{"d_mlp": 1536, "norm_place": "pre", "norm_eps": 1e-06, "rope_base": 10000.0, "tie_embeddings": true, "init": "uniform", "lr_mult_down": 3.0, "grad_clip": 0.5, "final_lr_fraction": 0.0, "batch_tokens": 65536, "seq_len": 256}
MLP neurons of a small language model. Each row is named by its layer, matrix (gate and up: input weights; down: output weights) and neuron, and shows model dimensions 0-95. Each number is 128 + 24 x the weight over its row's rms, rounded and kept within 0 to 255. Numbers have three digits each. A neuron's up and down rows have the sign that makes its largest values positive.
A block is one neuron, or neurons of one layer that tend to fire together. After each block is what it responds to, as a language model described it from the Wikipedia text at the highest values.

L4.gate39:149144147079116107157143115147167128094105135140122152109116163148169111081095093124137158165142127137090116111114138132123117142107146154159124113105092153137113116133136098120109134131131139178160161173177109178139109144149145108120111158120115156155125129122147120172157097089113107132
L4.up39:165123111151081106107114107097138132096136152136108123133157094101143192116121110118126110123139119146179119134095167120149141151164117115139102101115154158132140120084119151160154086184112139125163120120166155122178122107123153124102167160114081111140144090117165072125138078105145117165
L4.down39:152121106144145122145102099164115116110136154140159130146137108121166090116125097145136144138168118151172052153071133135152138106157162152134118115132157116111147142108123177161155164120135131138143134137141119088103118067140135069110149137100134112112157070142147112154107142101123129108
L4.gate146:127126097103119148112137155116118122158159134154148121138113124129123147174104115116108153135104123118138124068113119112126142126152097098170130112097147151126180145142095170111139129160141127108145104139099103144165136164135116124145165136104161100089139119152134140145161139121102162120
L4.up146:157084151170110138158127071081109129123130185152086156139132105158158132163158094119150123132094092129098144101145137107129103095132157138140119119133126141132143133100098134113175115115106134089108145161108103144108146138142143099118104139127101126124165117165125176152172115185109105131
L4.down146:080148142122158163105119123169132122132173126121177147149160116089101146135143122149117123113124165144121128157115135124109173105171132158095175112122108161126174172109140139138115151128071118148141128119152108117172171171175126138138186134083183143075110104168116135129126139113118117132
L4.gate303:135126107106100117131145135095091127145129134149110149144128147130082145094131174159155158131111083123140110115162134176129146170131163152120105144152136192139120145110117172106150115115138124119132133155110107114143121137135097156093128126127118097103181142172110157111137154128112155122
L4.up303:118123115125141125135134103141116101125119130168144127136122158161169123169124139094115156132123099123126180132104149119129103119160160120120150146143114170167129099123134121106169123126146116074108128140130134155149148164076147104113155163133148120107172109121087145140167095093105151130
L4.down303:087154132161112104135142139136114101099151135142125137149074105131152158110143181109103124080142058140132136143109116144173160134100181125142134105129096175132135120148147129125134096160146145111098131089143107166155148136117147102120130149095113108194169113107124143119139150117121125132
L4.gate1493:122114097145137118157159162124142121114142154147084105082116137145136156171140105146152153132128123130126169112186138141125159170109124167119122105122072112121133136203095135101124133124142115151112081140125134138125114102113128158117082130133149120148174151163135138137115064140097108081
L4.up1493:143088183095121132116141128086094148125138157114113176141153135121149132107095099128146128142104100132117106099097157128135099215118091115141124137089131139105136109129137154098142113111099144098171090184181125140113122139103136103132142171118125100172152152124141146134132112111115099084
L4.down1493:114117134082131145128148112083132158115095128126134157136131089115107141122106086107155159120122142110125141090168108147142110106167149116112181140129127105147138120146170119147154134169126129067142082104147141091106139133129124128121144107123165167140132119148103131125136155148123124132
Responds to: Final word pieces that complete a split word, strongest for building and material terms such as mar-ble, exter-ior and fac-ade, plus the colon after "Area code".

L4.gate515:152128157125128165102139127155117121193159126120172108133126161134141161168133153147125138110089158123075138110123143120101107166138115125122113129133122117139149112137138157105170107110099091103113096137134101134130134177124122123135142166112098109108156088126074162164188118135155132140
L4.up515:122104116142146141118128133140116113156127131110118154165104128114095114126108101129160135170092120101110118109125122124108116149137133121126090107121131157158140148168089077119133112161147150080118138156133122092125103062105128128109128108076144118122129127160075096139115145149098146077
L4.down515:136115114140122145114118151146143105093158118088164116129124131115070107138104095117133125156099120139168132137111171132154096151122113138166140125167107128153110125169106115098116144150155133126142091128120110117128169136104100135133136115100144143116132127137069145111111120118109116099
L4.gate583:140099159113168176096116080126120126100135115115158177153113141098107131112114158149105135134097113150091158140093142088140118143105120128120115099120100127102105134129156082102155132139119119141110112155112088125098138163123128125109132178141118122117129122120077137110115126146100120148
L4.up583:122112142126119123174130118129123153093129120126155127102143139128141180075107133093127118161125118163119107114107156117117162164155169118102146106126149178154139108162119145131118132137078098165100166137092146137148158127090119137124171086114089109171168124151154154136156160146109160175
L4.down583:114164128118133111089137100139085088140122125176131142170104104137156168106129138137129144130135113130153164083136147101100167124087167149155129136114112112127098131128104096147127092155120145144159114119128104098088132105107160135114154146100171138108137139186146176147078069164110141159
L4.gate806:129093130109139109129129129120094128126102112123157135134134125115112149132108114115149090123124158112170172143129136106142147146146157136105114135103132098179143134117128159105122153136126122177123143163119072161150156113151121113143101088139082152084160164184089131122152134118154094117
L4.up806:105133157106120148155102148109153122112106134136172107129105125124092122159114121107106162112136137100122135134084132146142131130093079124154156142125106069128152125114105133134123112138101152086080095132080107081116107124139111151095161154106067149166149159123087112080120149132142142126
L4.down806:153177102159097137157174138137151093110133154155161119145152078134115151112150088104142147151151111144086155123130090181114113106106118142141143127134121155082169159106138117143127111141157123102143112126144124092154090128125155129076115177089130133134143141145143109110097119095135127132
L4.gate1452:133130144132117166122136161145120131101155175121094130110140122128081146152121114130179164141134156116125124167120132095161095116121106087129074145106157119130090150137144127133088146105131151120101121104104131121095150083134105115125085164145124176095092118197144155123134122179121087165
L4.up1452:111162144101109164149069114107108149111148127150082097101117180138084143144137150100152150126156168102089138135119110123107129152110163104148110141133120147154115163114133111103069170133142126150100159108137151131063139059154123134122119157121121151156104118155118129094104114128139121145
L4.down1452:179179110105126140127114175104116123154129129123041123113107160136136132154157133117118131124169180116138168111130101141124122092133092120149140164129122133129084124101164115116137159143182142107127093095080143106121123142098142129109063159119112104158093134166112143164125143123103095145
Responds to: Connectors and word endings in descriptions of people's artistic roles and works, mostly "and" joining professions (dancer and choreographer, songwriter and), "by" after book or libretto, and word-finishing pieces such as mov-ie and nov-els.

L6.gate100:110111128183129071087132124146098149169105132158099156159183161080135135150120102147128107113135082130087152129155135116061116122119092143094121129139134124130206138108150135115138110125140121124144124140129135121161116121138116149116093180122129180142104097109141148095080111115099116132
L6.up100:152100134081066179140108123137124149106098130117141106107077139131113146164130142146137112116138129106162134129101098082105081144131142110079135090088088119120116116135102143139114144125106160134154109159086142121134111111073165102167141116122116107166116128170115134133100091164119108130
L6.down100:095087122168141097131176129150095142127142126115142118132158116101134130171127165108110105121146151167097126149142129115134136143077096072156138151122103097089164148117167136110153144170154113164145130201130145139176106110159152126141136130137100154130099136135163129153095152090121172133
Responds to: Early or middle word-piece tokens inside South Asian and other non-English proper names and terms, such as V(iswanathan), Sh-iv-a, Madhya Pr(adesh), R-am-nagar.

L2.gate205:067192140146145176099096113114116131129139170108131155153131092133079141133134103092101080100144166106139160140146143096137105140158127118170083120159116134128123132123146107154120162115167117131162119080154103135122100142129135136136108127087122124103132146097129102106128125133106155074
L2.up205:136129125117144089128121172129118143141117116156106140107130163118127153083089151173085148136140151083096144156138125130127165073131091147114138144099138140148124166135116139130128133169105135142145162129151150119092124115123134134106141106147116136158139128096120216141156157144113148106
L2.down205:084145118140115146135119125117124127128119152143119141122134146133121060106125078119136127123149100162187101105087077143134119151120139103147101114147128109119180109104118131117148130118095081153122121081131166105145096129134088175162135159124157144105100120113149110153104141108147162128
L2.gate644:127098134128114143096136112155137108132135164072155142129131163160110135124105178155089155107147113122144144122163140165159144117114134116136131161134121153133123164140114145139127136165141121085114134116111124154151113100120146097146095100148130137143117145091125121153151124109074158163
L2.up644:093100073062123133122136133106144131135168156106121120153136138104131096130149144092069130113117136136136159167121124113112101102118129147126155131096135109111138130121191129127088150086080167099137113088147123147145125105110140133144134144134118142143089129094158126096149114134174106140
L2.down644:125161114104159131131116118144114165104133140123113129122125140136140158149151143135117158165144132105135139147135128106148115118109163112135129120122141171093143158146096173086138154107114131094110116074115193117114104092158143141111098154071151147178118136112122143115134165101160108104
L2.gate802:156130129133099142125134092156172137124131128157109108120185116104157085134077089149087107131115140097101179124131135136102121136130124120122117150126155165106151170143132071161129079149118122189121130114090135138132120134144163164091130133146122097152124123119124098128131146140105151165
L2.up802:099151126171131142123154146074114108093118101119140100162114111095098114171116110134090125111135114125149121131096122140115153084106163075156117109144131133143126155149147128088183134100167110134152090123095130117098122149144157158096134160128114086132129137139156147155104164148178139166
L2.down802:132126130091173143127144097123129105158110110128087114128125114149106165112132150127149105165132129126145131120153150175121128167107114133142143144086122082137144169145079121188126182134091121088136130129123105152139108123120130149150140140180140113133130134122145138106138119133135185129
L2.gate1395:148137126157145142123124135132126115113111091085137099114163146102111115164115111098116129084147152112082186174110131134097107163133134115107111081085160076151103135143126111130092134078168149132119134107130129117151132133129119160156095098125102097131129114109130095136163119165120098129
L2.up1395:102086134137126129109134134098188123105127071143163160112133146095175145140130093139083107096124144111093147127143142123089129162089124123134092110134129161157132068116098129112116130162123150154136123072111168109150158106105099160102136130166109110140138123084137137174132083155120124118
L2.down1395:106133116157113089129139125159097111135133126132101121129121140082130155130156121171108135099124105122144143128115150129099132138124161112116069131137126111135135134117119079152140163123117156099144152145160110114112150156114148104128113101144107148135080094139153125139147137156119170134
Responds to: Word-ending fragments that finish a word split into pieces, above all "ight" in flight, as well as weight, vide-o, Carl-o, Portug-u-ese.

L2.gate232:101119104140098117118093114165180144145074118120104092137112146095145138122154109151166067130129139169137061128099132153094173157127125145120135107144150129114129115136110109129121160158119099160164124130166116133162122112185164127119117177175132131123120154122129102170119140146110104150
L2.up232:124156110123104081134164098143122144107138159146130143101112128106083153136129151080135108107117119111173131104130095175145135130124114098069123120140092154112154121119145119124139122180126095142127150173164125107131140113189153113169153140122137160147145157139123158133126144139136137169
L2.down232:135146109138121133116109129106146163130151131110088161148149140130101139139138124102100135122152123087137127120091129120119116141094092134102155140143137125104111146154153141140156097125162113122110084112147116126082107132180139149129117125168131142133136154087121135128118186162093119129
L2.gate970:103144130155129122139092158123165102099174137135132149124172125108131146086129083165091149111153143137131101119147154121125114088139125122124139132103150141137166140089162145148096112172099083078119162152152130150123142136114137109114152108077129162156142114144133131134095174096157127119
L2.up970:104124141132119167138087140161134118171099127125163138203130090130131105153114119106155118119094101163125135114114164105162101140145081106156133184145101166175127136146141118136109117144118093094128067135151115138135129169132134157132138136106089111126139121115130101118087119099143176136
L2.down970:154162121131100160117126137110107157127119126100177126125133103106111113107133074151139156116120128148085115140136136105125126128114089089147153104116128136140143106132136155135127145094119130081113090127094108163146116129097135112120152166134163132117104140123128139089119122137153137124
L2.gate1487:143117086117106141119117161182124124113146150160143142119127127103128153169141118122146118142146142105106137145168133141097137150046156127143141136159172103177163131107118126109096112142092114178167151104115102131142098146122160163136162178089113117137100136141135105153101142111114120092
L2.up1487:096104133147120208102123147126161129130111132141112102115121138149102132142143113144123147145136129123108127090182157163107094109108163130104125146161150116120147115086157101091125118147167110115114109101113097154137155160146121132097140139121179102103106159137165133147080123093092103117
L2.down1487:125127116152126154141142125144137117119128169133119104144119151135142074135143107144111132120160157114089114137152061142182137142136132112139134118152163117129140118125125140113124134111159172120146145105142121197163094118130141139167120117121131137146146092128156061102143124072161126101
L2.gate1534:110147080139090122121117131097102167169110102165136159134122116157128126126156094095156170095143079106162116147137145145135115135120117170110157132115166146097132161098136151137107110096157113096100120096158102128128146129138064098090106171153106128111106119131126168143111136150082108111
L2.up1534:129077127095163116149143130126100151149149101166093113178155090115152168131158124105116127118126056110161124136113153086097088147110094126144128122098094120188158102172149128125143155139120117139179132115156076113106138134125118167125121164140157140115127159096127117129156129135094147115
L2.down1534:135129162118143150118113131084069093126119166167141103127126160110135156123110123106129079087149121120155165157124124076136119090078124126164121093143162110121128123155128152120160145160132125096112144116103155116106121128120102114164066125093130109139108069102129082146125115151127151086
Responds to: Word-internal pieces following a split-off opening letter or two, strongest for ther in southern (sou-ther-n), also H-ill, wh-ite, h-old, fur-ther.

L6.gate1116:134114150124121132087149135138142131130130147102122147130122152114080162123087129110140126106124124124136158092117130152128157130184091109115111168108128125158183139130102106129120160121131107071108134141151143124119154094147099137147122153053117112144098103109145143147105145104122123100
L6.up1116:156146122136142118124138123076131125124098145141124104092111094192102135113125132138146088148112078122174125136159095083165107080089158141131124136115176124099136163137125080114076137108136112058133149083112123118122177085112108139170128128152089136089117120122097117156151113148109137135
L6.down1116:121172157137149115146174129158084152136172178135105098115138100135125123138130147147134122076098177127122158112164139161109136130141127121185168131153133095136136136115130147098112107134105136150105141117103117140132151101144111161145134138126134149109123144159138136132135150150119134128
Responds to: Final word pieces of nouns about television, film and media in entertainment text, such as TV (T-V), news, animation, anime, shows, roles, web, and on-air.

L6.gate40:091150156128140140139133125135109121104153110148146132111151118108145117144141087102117139132161124092154136120139122123116124181093134145139092132140136169099125133083143140156144124138142100103121083128065140118153114127197141121132137133101122143129077173139109107121154167120115153151
L6.up40:136118166118153123083137149087113121136108159141106140120124136125136125103124165133081147141122117138148143140113143104119110146112125087107149135181144140098119117115112145109128098094161157113106130127116088100088131150176117184148150142116102156126163134189184119120135133142188142130
L6.down40:127128153150133151108171094104142158115145133172107129126116108110103165112177125169126159100119148124162122107120133127124123142147102130100109140173118148130104177159114111135120113072115147105135112135084139119111140138142117142131107145116129144147134146121170151117170113132125161133
Responds to: Finite verbs or auxiliaries right after a sentence's subject, often present-tense endings like cons-ists, focus-es, flows, is, are, can.

L2.gate58:158104152128121132158115133097128087135158134108107115117131131151148123132165102121108113148137113086129158118146135123143186102141142130154144106061137122146171170113144115100095099112132129118166094117151110133150099119148148178138140120092109161131138216084136170142155137152132123123
L2.up58:170102069104118145143098161131092126115109125161149135128164170131130090110144130120147125088128109119193124170130097145139120106094135129127112171117097132145149136140131190136123113108124101133132097118148136120087157100139130108117134168109145089125163141176184135134111152157112170142
L2.down58:121068142095120134102122133108124138101124122173157093133132140097143107123114138116112110134133085110144137138158107090103135134150161155154140108112144087122097128167144145154143126135132125094103102135139166115135108135157146106160160130067123121149136145161096098070135124107089182097
L2.gate66:094124173085141142123101114140124110102134162139157170117131171138145152115149120108126135123165099124117088100136103140105111127077151149176103101118158095153130147159132127127084122158133095185146084199108128111133156072132126165108128149158104109128111169124153126089165141127101099149
L2.up66:144148123146094105141137084109080128087164153113169159139141114102130148146139105113148122145053092088162135122149140108109099132115123091125147146119125139103116097115137080093128151114159100167118143143090116152156115146097085158096082113108094117117091129154148124157100106142132107144
L2.down66:134130129162099083087166140114115093120122130103133146132117084102102121168114106143132101070160117126075096080101142123119146080118129161158149095093103135132143123153135129119120100122130123112117113104131114150143092087086101131132117152185106123129123131105137100210128113131097092141
L2.gate329:151141122091116105123095146128089139157173138117120150138131112143119152148130133173105141151120166108144104162147150111123118128142126110060103104101150132148129193093147162155101129163145093208158125111115110132073149152101126193091159098129111158144089152130168139099175104123162085099
L2.up329:103129098112122126083106104074134074123139133127130080123172192121139100132164115114115144158135118127115147113186135134151105122118121087127148162124114112176116145110148134138176103165110118121112115109124113156086098144123095121112090087096134079118171121140117129160142136164179145109
L2.down329:121146110125136118137101107146129141136099149122115138129169133143157088125161173115129098121100069133119107146092119138151163114142158125091103150123096099162123152088114146141147108127111110126142128131133127173147115161168085125106101096146121170063130158164125107119092130108181085145
L2.gate1224:111102102112127090190140129138134142143126150125150149127129158105112089162153139084132141135096140116138169135177090139131181148139139107088084122120106127118138150195156136109112113111163136105106087157106097143083089120169112122154110112141120146139135124137138095105126136122086142091
L2.up1224:089127109155123109160113132126124081111158119124163188141168117105150084139147112113127119155112148141176107132127114120132122127134127109133080105137103129138110141108129095134097115110148115096127126116131108110136083121131123097112178153123083129177142126115129114116162105095143139110
L2.down1224:127139162109103127149135133157120146138090122125135131140112130134160165117115137131094081109118136135143133111115086167095102133087091135143143157130136085118117128130112102065156105126147093048135173145162127138149114135120167106135146124146146126155155069135178142135112149125132132139
Responds to: Second word piece inside a word split into several tokens, usually capitalized proper names, e.g. "ra" in Israel, "l" in Islamic, "th" in Athletics.

L4.gate386:112105112143126128150153199108125110137109146118161148214106125170093098086115097143130125127112142100150129136131148139120101092143098094147154130102138110120139127161132128129152127104152118186118160100099122114177088122115153107124157104149139151128141104126095126130122126117159106073
L4.up386:117104132129146144164111161131144136115116134109140167138113120188117122145134140106152126169085116148136149146103131124136143124093127095131128169123156147093127110130116162168106129141110098147132099112130132147153139129129143081107154099154159175137147121098102096155106156103108148110
L4.down386:123127118135110146110125122104128098154142099102153103099126121148112114152112146105097171151127167138180120115113115151113112139132136112108124096142173123146145114139115119141154109083155099092145112121129104127120152176159155140148096137094146119113136118161175173144144156146142117131
L4.gate489:094145097148123174149104122104177108145165166134167111196116123114156135113144131101154119122096142131140142150106078148107152076152118141141140133131116144128128082134140170155125161101153123128118136099135108130141087129124077160147116129160124163129169087128111182103114161139173116105
L4.up489:118111118149153114095092148106111129092168139094078126111108105138124116128125157156111127166166094134119103134168100105121133129090151106162166166137144146113156156180117135126137124113161153135141119092127135140105083151160122170174164127183156099089100128159119135117093137109139099100
L4.down489:113135137109152135112117164125161121104172102105133131096124116128132105126104170166089103153146152109109115149130141171115097126100137129142147127170134155105105114134156144102159154106149121150158139128113131140125127132167096133132121152121087120112118167104145121091106154131131151128
L4.gate1236:115181092146130121151110127129146131139145160155151132077108152153110174096164143136121158150152117142147133125127114091170114127128177166103119144116140135118146089134109146108117140140134144143113164139145116147060098138150123098150138107114142151133139140103118122114128131129129125120
L4.up1236:077133106121128167152120171116116125092129105088129133120159088109136106105179080117137130115160154143080134160118133128139105129128125087172121108085141153094123140137149142151147149177097142155125133115155123130116134118084106139090135135106132166094119191128108134165164118131138119172
L4.down1236:126148175124142130144161135131138097099144142146157137135078104134189122122118105103098095115094098151148110096079137141131089118112115155070109132133159154118151113126109105133107134123122078138161150113175082080126119183145095173113161158113088127116130115142136137143138143111114131083
L4.gate1448:114153119110090111171136161120122122099146177134101153139075158125109125172127135131120130158065094123131159145140088143153121098131137095123114104138087150117103109152130098117105130168130116146136140148149102057146127151075134129135136102164092109106155162145080102104146117100139131146
L4.up1448:079161106088097136105087113112147113123116151153110130127134137147116089120151124115144141160132129125105148097134114096128074107165139157128106128123151131147165113133127128102134145119089125159108146159140078088124121151081079122153129140131141152076145128089130162112103116123152128196
L4.down1448:122208102116163142119113173156143172102155115112105114152161113181150146148128154154127132114104080095125132139108095139148121129151115106092127099143177122116076113130129153148127138115157123144119114163123132122168107106129137129159120154134129107093103167157140147096171153125124131181
Responds to: Main verb after existential "there" (there is, there was), plus weaker hits on endings that complete a verb or name, like appear-ed, com-es, return-ed.

L2.gate1212:144176177135125118109157184092119110080103109130177171073145139120137111115109144122127152135144140164123099107122134145127118081094159122145131144176119131125147134107113158135139109132141151117148145113105141161140142140147145143147071125127148128107104169108144092111177157122136119077
L2.up1212:100181121137131170141095106142115119110098119086084102123099119125134132067106124138091118158172109173131125109118094154115096131159094160113117148125123132141169111149116122154132127133136126109187110076163131113159106142152125142157132124134133133112122121142137097092172134146156121149
L2.down1212:097117132180096136084146146125156160109140122114096128143103135166144128141095107164175137136127126122173135130132132104101125134126107105097150170131122124111113140129150142130142110120149142105099144110097118108132088107082146126157117136121154134157095142120103136118127123098131146131
L2.gate1219:153140064144130135113103146161121142098149129082112112101051104091155114126116140101167096138140129120137100114120130136181168159120181130140185111132095189106159141124147114099134121136136102068130120095113147064129109129134164104116128113114138152133096157134156156127128142142116152134
L2.up1219:141149110136145121111121143133186147112166164137098117082122105145137103141084148106121144118131116129154085142151117161153134143062165146101112107132109148098149115086103133122126126151137149126124100137092149108111146129110123135138119176121107120116117152158119138127128126124163087115
L2.down1219:114125117126093123090120143144156140134128155077153136146119166147160105153108161148124158151128139117162118142153132079163142135138160115172148125113134132132145189137158121110115144117184131135103086110116097088107082187146111134144098102123098106115094105146129133086142109163073098142
L2.gate1297:143115146147135130089111142119151104101126150139119114079122156159152127110117128110199124136122098087151095128163119128167160133129104115110161116063090163169121125121147120134135106148164097113050111124147164168149117135149132146076101113131146127127165178127157094093178093094106146110
L2.up1297:120141168129121110137157149096138110116126147124111123109110136102103136099142156149100155098115143127147120151116108092154175099141144136115142148134152136161129131125140112114150091152128148094094142139126120133119157156126133152091148051153153071151124188116120120076143135108134172113
L2.down1297:141124127129124132102164131124153101132153111115142110130114142181133137106123128085098107133156167127134106150125172084121166150099123070093161137152101101119093103115133119114160088102151079156172116126081087129112168156161118115134143127113125131128130151110084140136120129118139164128
L2.gate1514:151160113149138119068090117146163160141146112103113168119134100121079107107124184153139146147107142136123139114165138114113098093122127127138117096145095164150153103094139132137136122131114098157107132089144113124060137099145135125116152159094126124087133134153124156156138069112110140115
L2.up1514:127117161176110148085096116142146105104136136169111142082157101136136091141130116133092132131103131134139157109147103139132123123112142133131093135137116139165167092120128107181112132104141136103125139147168164144106136134103197164177174087129106131091187097103090125146134107131134186175
L2.down1514:090123114151090133152148111101122151153157138103144140122148101113116158133129107192124105117111099116138091127157102122137151109118142184149111114067074081192128114149118133115140131128121095119161117144125143102152130118103116123123120112129135158083143110169114145126137110142148175138
Responds to: Closing word pieces of field labels in infoboxes and tables, strongest for Elev-ation, also We-ight and Loc-ation; weaker on mid-word pieces like accom-p-anied.

L4.gate361:139161114115162072128141125145119175136089120172171122124124158110168143168150085145111100112127121128096175076133144155117181154143110128110139190146087132106114143086143123130154144116141119090093119086140122099174085132114135135109125107142136149174101129140112161134114135133126096137
L4.up361:109087070135107110110127144160109145116129138127150098140120136135157126125129135128116127129116133165147135152146133154136102134133152111137133167160113129116131139126138179162135147166187145156083159161149175144110116084148083131110125186152135175102112136168162104087109142120118165136
L4.down361:109131112112101146114140102144124152157144140082113111120125113061146123109098126107122138165199129150087110140098158148133166103109128103133162159127188122106124134150136188126132125147113149122108095097096100105104131135133140134103106099099109160076126146133144136138129123127102174187
L4.gate671:120134136132131133139139114171141141126086126164112138147128180140127162174097125128090140110154137093098193127130199133083137146136103136187131140104082113136118128132136145107128125173138113162124143115140079077172170130142135132118154113115144083091125115163119123119139130093141139128
L4.up671:098105116129159101129137128151082136133156167141123153128167139128141143149142145151123111137129085148110123203146119133144091138136145162162138119177104192141143126091183118161130151143115124134109114093135154148141107085171093124140100134158099146104112144142121103099110151127133110104
L4.down671:107147102139102098106139160121134154143119131115171082122133121140137065119127122091126125131137132125152122175153115083163164095156097169109128142131147123107130087102152124118118160138134138150118131147153136190178150143140085097156119123149110132152131120106163128181147134113124131109
L4.gate817:111083083143119105106114119162093122114099134186137141164154176098140128161139119146118171154088070114111107098135132135147109168132133134098112098110120088111159146092140131110100125127130149138149146149137122164138113128133089142115120164119121151136105114142131117091123138108121125135
L4.up817:100100153144099146131157113142105142116139126166141122131131109112176117157122142154130110127116086094136131172151140116082136147131142131106145136121093114146175163132144091125125152150125149150088136150136113137219100120120137170164112141144124186133103138144151131119127121098149138145
L4.down817:122093076139099106114139126117122137158127109088152122119119129101147153137120106066156147129087106118143128108096110086172081112129119134127187135108114086078102110127141104132109124138151126113109121149135124094109113119145142136135106100139122143150098173133119109121121134074159125131
L4.gate1442:173148097119118081126148111200113095118144120162151137170135142124116161116112112196168140092108126104103124142148125108129099133101137138138140080088148091126139143118162120151134132119129145143123112114137064117105088113151126149098112160127137124160111150145139114106099148110158138117
L4.up1442:140125134091181152149146135130132123137136131110124126121163146118138144129109166106097131153079134118133152116142143106123096143140074110117061152110146099138119127077125168111131088155125106095110126121150123155179158146122099139146128123134167150127132123124126112164120147147157112122
L4.down1442:110116129111125134210119105107173148195168126108143134172128124088155119125136136113119131120112138155095156151172153104126092139128138099158123108103147105137075093137161129108124101135133140172112161133150129178118155111089086116113178141129104173139141131161140104140169180163155084125
Responds to: Word-piece fragments inside longer words, mostly non-English proper names (South Asian, Arabic, Chinese), e.g. Moh-s-en, Muh-m-mad, Fu-j-ian.

L6.gate1313:129068097124111145154163090143172130125129113121120155145119138152142138161158129161139112113105147156106113106097115157160121108159130138129103148128133181123141139155118124118162092086117132107153097129094140173110160134137157171161138109123127121143124127139166156131103100122094141121
L6.up1313:175138141146080148135161098108122107120133085127122184112093130163121155112087136126113133106092120114139145118129107141185157150145138116120115113095127140143110141179142148093078169125098080110161117117119113093153097165122138152123115095138119137147160152161150122160127130106083174108
L6.down1313:151121174166108101096127138120117141135139087114136150110155082136172163104103140122148102178173114194119130129125100129130125124108150158119121074107139133170168111139124175116133120150143126120192119107103116151122091129114111110114133154146121063182160113165107113128150121111153134140
Responds to: Word-start pieces and small function tokens inside physical descriptions, mostly building architecture (blue brick d-iapering, p-ilasters, three-nave in); also infobox colons (Architectural style:, Wheelbase:) and shape terms like bell-sh-aped.